MLP neurons of a small language model. Each row is named by its layer, matrix (down: output weights) and neuron, and shows model dimensions 0-127. Each number is 500 + 50 x the weight over its row's rms, rounded and kept within 0 to 999. Numbers have three digits each.
A block is one neuron, or neurons of one layer that tend to fire together. After each block is what it responds to, as a language model described it from the Wikipedia text at the highest values.

L4.down206:529419449541468519513431510459515468503517593516474554570453505551507440480476547539453478582447550497432492428509481416446543543540508506514436318513460382539506538422528477409542516497514540437533416428487546543493527488476459547583541488510516499474497560534527502562504446447499544451488596444589471509495515524535407402495556576435460459549491498518541517516561487557502539531574
L4.down321:396481434526490370491469498431579493518483553554472506465504508529537439556518447505532494595487556502513486452483585571544528584556530478501522501509497473526434515507491441499630439586627551457496544521600565569546541456452495554572472481505529509565557559520508510475484415441501503510522523540528474529427587447511475443586446528561517515551480446557501528476470512587428523483597
L4.down350:488475545533466502500522519504505496529444484614491599456425489527501378539443530448514433542485572494473505452496523426515473520566491559455451439438533520485525417587563570554573584477598536471483548467535426554473480502460469447498462462478472556544592475534519473442503440496554486453532542489462512454438573447517616468527527594467543453499581426613416511550532553419578439494556
L4.down886:523564466506459496478473405445559563511445448489517488428489466513480578554526509479481476514565487494497478462493472488585458506476473503512492429570493490502452424561489548574525520562438433525569429527530521535421532505587503560536546433524530601511549425423529527526505420491603491465434482511533544504532534463495499536440540534580452501525609439537431442651533510484461511552481
L4.down991:591477494585470537511496436599552459542474471475489563547533433431487518411451490537433472417533496500509491535486505521556416461397430485403576516568573582556479561528508585462479492494442541597523538506583470526472534500532571546540495449460495497494507498526470530517519552548471486500516569468518463564560477558501613493518459403587393429415454480494494480489504511494598535445586
L4.down1373:495536585523437540386451543492526503492495554547455462573578552462430490481539484523595482544558547415537412547462530522603510479543439574455366501515402542347475540518541469567473599486512405417532568443471486519460500474447533553471546492521520577562505503519503405553480533485504486531463516463565412488471543538518537519498507520522600442426420411522591461500537508517474490537456
L4.down1428:544644519391526535493612488580428531455536566494512461532432490456500465514477421423472503535475459487507469466493545533443540470533524530550479408464581446528479452377528355541568474604518647472404415502505560578564568469448590445535492442381494475508490545448480491434510490493511527587543498548560498528532462480575452492487488554488492529458508594576494570507503506476555517469464
L4.down1432:495403503512561507586528447463502482505534472483471508570480563489550511456468502360527525581424475479416504380504459435538491450603511509466507443483439469468568417519458499530571471464546599521479466444529502516599515441451537513644574522427514446464517578562468536514515552536576532503608492509515539566478518573535371471542514542484540564569495474627478575396502541461515476525514
Responds to: Commas ending a sentence-opening adverbial or time phrase before the main clause, as in "In 2024,", "Three days later,", "For every 100 females,"; occasionally "when" or "which".

L4.down6:459590527473601509479556443430553356451458362512549537480490508429513491445560487534534519524525571509542500531475470430603548526407485498528445512451545562495483480503461527512577519402502453501600602614483456555487465521448528439458551549464515541461442548501501382493548467444474473605463477555544480471528461488515374408491472472525501406679474527554492461512455489495570463553499
L4.down200:507454509560481472520551574466563472510528531448507487501457511505575473606536471475502498454438519562541486492575444411533434535650487532476615467556465544488499389515454546520479492531512546517458427451618416531524500505463509539442483363486517509489480509524569450547510549573512548507458564460433489563497507560573410525534456494422460534488440425548475525477494455486409459432499
L4.down310:527627519524532466549392445551518443500431427424422502505454378493530516453489540447464517494561647510422496524468517521455498585425526530586468549520585510555526491517459484499498534511521516447436545559470514532412492605464514483552512571560500422482435518510493491506458487527518558529525522568550406581464545461490469520523485432489528483574485451495507530534496425390546483522478
L4.down575:504523477470497464523550525494441477544424494532620438489515498426443474518546499533503499511460541409531510518430463499429529503544447503557529531606547449381473502517426545516519478526496483500549481552534495459493555468477416593529459478557481505567514471488527583462523482513512512499476533523478451431544481493480469475519366486466529508461549532522495444592439521548503518626470
L4.down585:533529550497490470420453555462465526464432488511477539451529472529503506595518493538566467507386518454587504485523514527514493533572478460475450452503538437455561407461521520484626534597498486541503536564571502450450536443502533510538514500449462446492465515414509657463486518540547343469497440510444589498582521527455470509535501588440557457573527484480490494550507456460479470348471
L4.down614:480592365594485519595548569500527417466492542569446455552523481414440498517515488563520451493560531400501511580508564496557464508598517454529477479535419496466585452488534500500455559476570457584490458578336472489588533547501530606477514580574462580544533504512453498462469489541489521639514395551402647517475472449524498475583480414467452589503523468521399545484561470453483513492491
L4.down1040:375353541539573589453538498582482388579570491523526552521499469516506428429506483509524543540488524615518492504540566488491430577588497465481498523562457501583506438475462570472545485504472447459481493461405479505517570498443530448551453560506449530434451660472432487404530399441475532543536447609547463537537575448475468550546458561494454499572542455524542490469500516514584467492568
L4.down1439:441527531429484531577551438491403605443642392461561554477517485407445558491587483480485470440483448508491493525489675528541342416417490514518550462477529596540523499450538525484493452479448527479543530548507536473568493456497496542525551532482505489533563411514445525578415504403507472460547487506515497466502452446457437579431509543564449520607527553568480591515502471521518479435544
Responds to: Unit words and punctuation right after a number in measurements and dates, such as the in of 5 ft 10 in, m, ft, cm, or the comma in November 3, 1938.

L2.down99:509493524465472460482551494449440506478627531465461511490496496504542480504489531474500503568469440685478437513486524539463617535490542409462547562476484503448501469465543453537603588547431549461501475509577503551452575521555494555485392489447449574493569521465465444469455546540461494474506482452482557481492534447466436510478562548450564524501496525499503506417580522418481549438470
L2.down780:452584475578549477553509503369520570408537477480514584476409515427445526509475511483527488355516484508432504441538432489529541480583486558489500499503490456420483572501425537494470555495540475521580463597568521500507533520479408499475446462458479537432542551415500441572511542469484576458523532572487484417432564559575539614479464454496522542441482484426562558424454536428526603586477
L2.down800:519496478513515532431557558462548466557442488525478535550553495503489570523550455473580587496469452540461440497508498439505513486495450459542511445548540497558431491481531459365490492491527530484614594518498596544502523410500482479580510541477504515510412470438513508478505536546477468539506507555516502465529452503487510482559452482489526478512482437481443534528509471539532438465494
L2.down1281:532490495561496468500500495574424528531506465525471408549529505482528536490475454600486460485521489518418450537492425406517484494500495473536535410540547469487436483423433515390456501577503505420555571580492539484513530440512522443575468578578503528529482466484446516557527529552486501503492461540489491508558386542529492497533471519546508449483493397554510511454384516454541523432513
Responds to: Tokens inside formulaic data text: census demographics (living alone who, age 65 or, population density), infobox fields, coordinates, climate and percentage tables.

L5.down346:616390446440540519482466471481539543517437487505485509494654525481511544487515548473501542522424447474505502447493454490615534532536479578379420603613555386481460593444541555479504588511396479489493577520479528540580527535534502536571485544487532450465499500533522534501520576529525473588488499480560496490498527488560398556450483574491538487499516464435486451491500592575409507536484
L5.down1317:418476512563385480470604524544510479536449527476544515502525440463588544417535462461456490505473478542467503429568560494471586575562505441557500485474492584467471466444481577458540448557552548505580425534440459390533434490549509397556556587483474474550514502554614588494505426509570603439540463598433489598522513460536453552477425489521488506515560503518488424505492490522587571488494
Responds to: Words or commas that begin a new subordinate or introductory clause, e.g. that after announced or wrote, when, with, while, and sentence-initial According or However.

L5.down1318:443502515435483499509466442493493614511433545480484523537441444514514421528540552513418291468551530539522419451571506487524589488592495541482511527509509470403471524493571513516549418479437585570485476502393497427441506448544451523540514422501539414528545568524505483481472441545517479566530452356484515490571554507472445461581535516460466434510526540433511455517530378486487463520473
L5.down1503:504392501495484492595527513539536465467453494450455448554502510486543574519510512616580556467494625494585484498552439474489500479603436453554478472498542489561609511435503537477518442521403493390510472479439524495475411360511517454516566595547520530438448449473585463543566538472495510525552496466512528465583448463407501424505536571593552463539474478494543431448404469527443455529506
Responds to: Function words and units beside numbers in statistical or biographical text, like "and" or "of which" before a percentage, "years"/"months" after counts.

L2.down815:498539407500461574461509465524508590459451583500571547510464548504561437507458604548481492536509482494490535458475481601473538514546468473435537453517459564545512553466579480569412458480539502577480528486552498506581462432486440502539442520463517421531488552441432465603540356420437526471465488522507485555555555490366488562482488503530454559551490522384517514456483609584421554469556
L2.down1014:478466551483522432451483491600662487477514520544496573446538493490397516510541492486541556475533497444542453520472532541491508508563481567502488628566478442511514458454457505475516513567604630454551576445530550582569463425479515524398497483462559609453458545525453488525517390497438578476535447522531446475445520543518536565523529518498538469525505385477531485553532440516566467421572
L2.down1459:471616551471507520533558508465547502478422431503436597593586397493478582512439501503481524572519497501518476550497597410500432570457557552454515555492480509552538527573500500629547447515544513503348426481535535458564457505506441468393513564409415485560564613511413476486564475478421466500535491621468489465514557493469578395563508504436539455541563572421387512507588552457513424524504
L2.down1478:521501590442468449453612524455564509494545504507536488457482526533535481513555513417544549508529538510523444496511461514494486454520460530552481488491525454470476516628515424499578491543591522439407518500482491529502446528525495572513545452489506403532574483457452520521470467549485502527529480412434515572500550471538543426486537505460465414459476527473469525510395453416480562489504
Responds to: Commas closing an opening date phrase in biographies and histories, as in "In June 2023," or "On March 23,"; occasionally list or clause commas.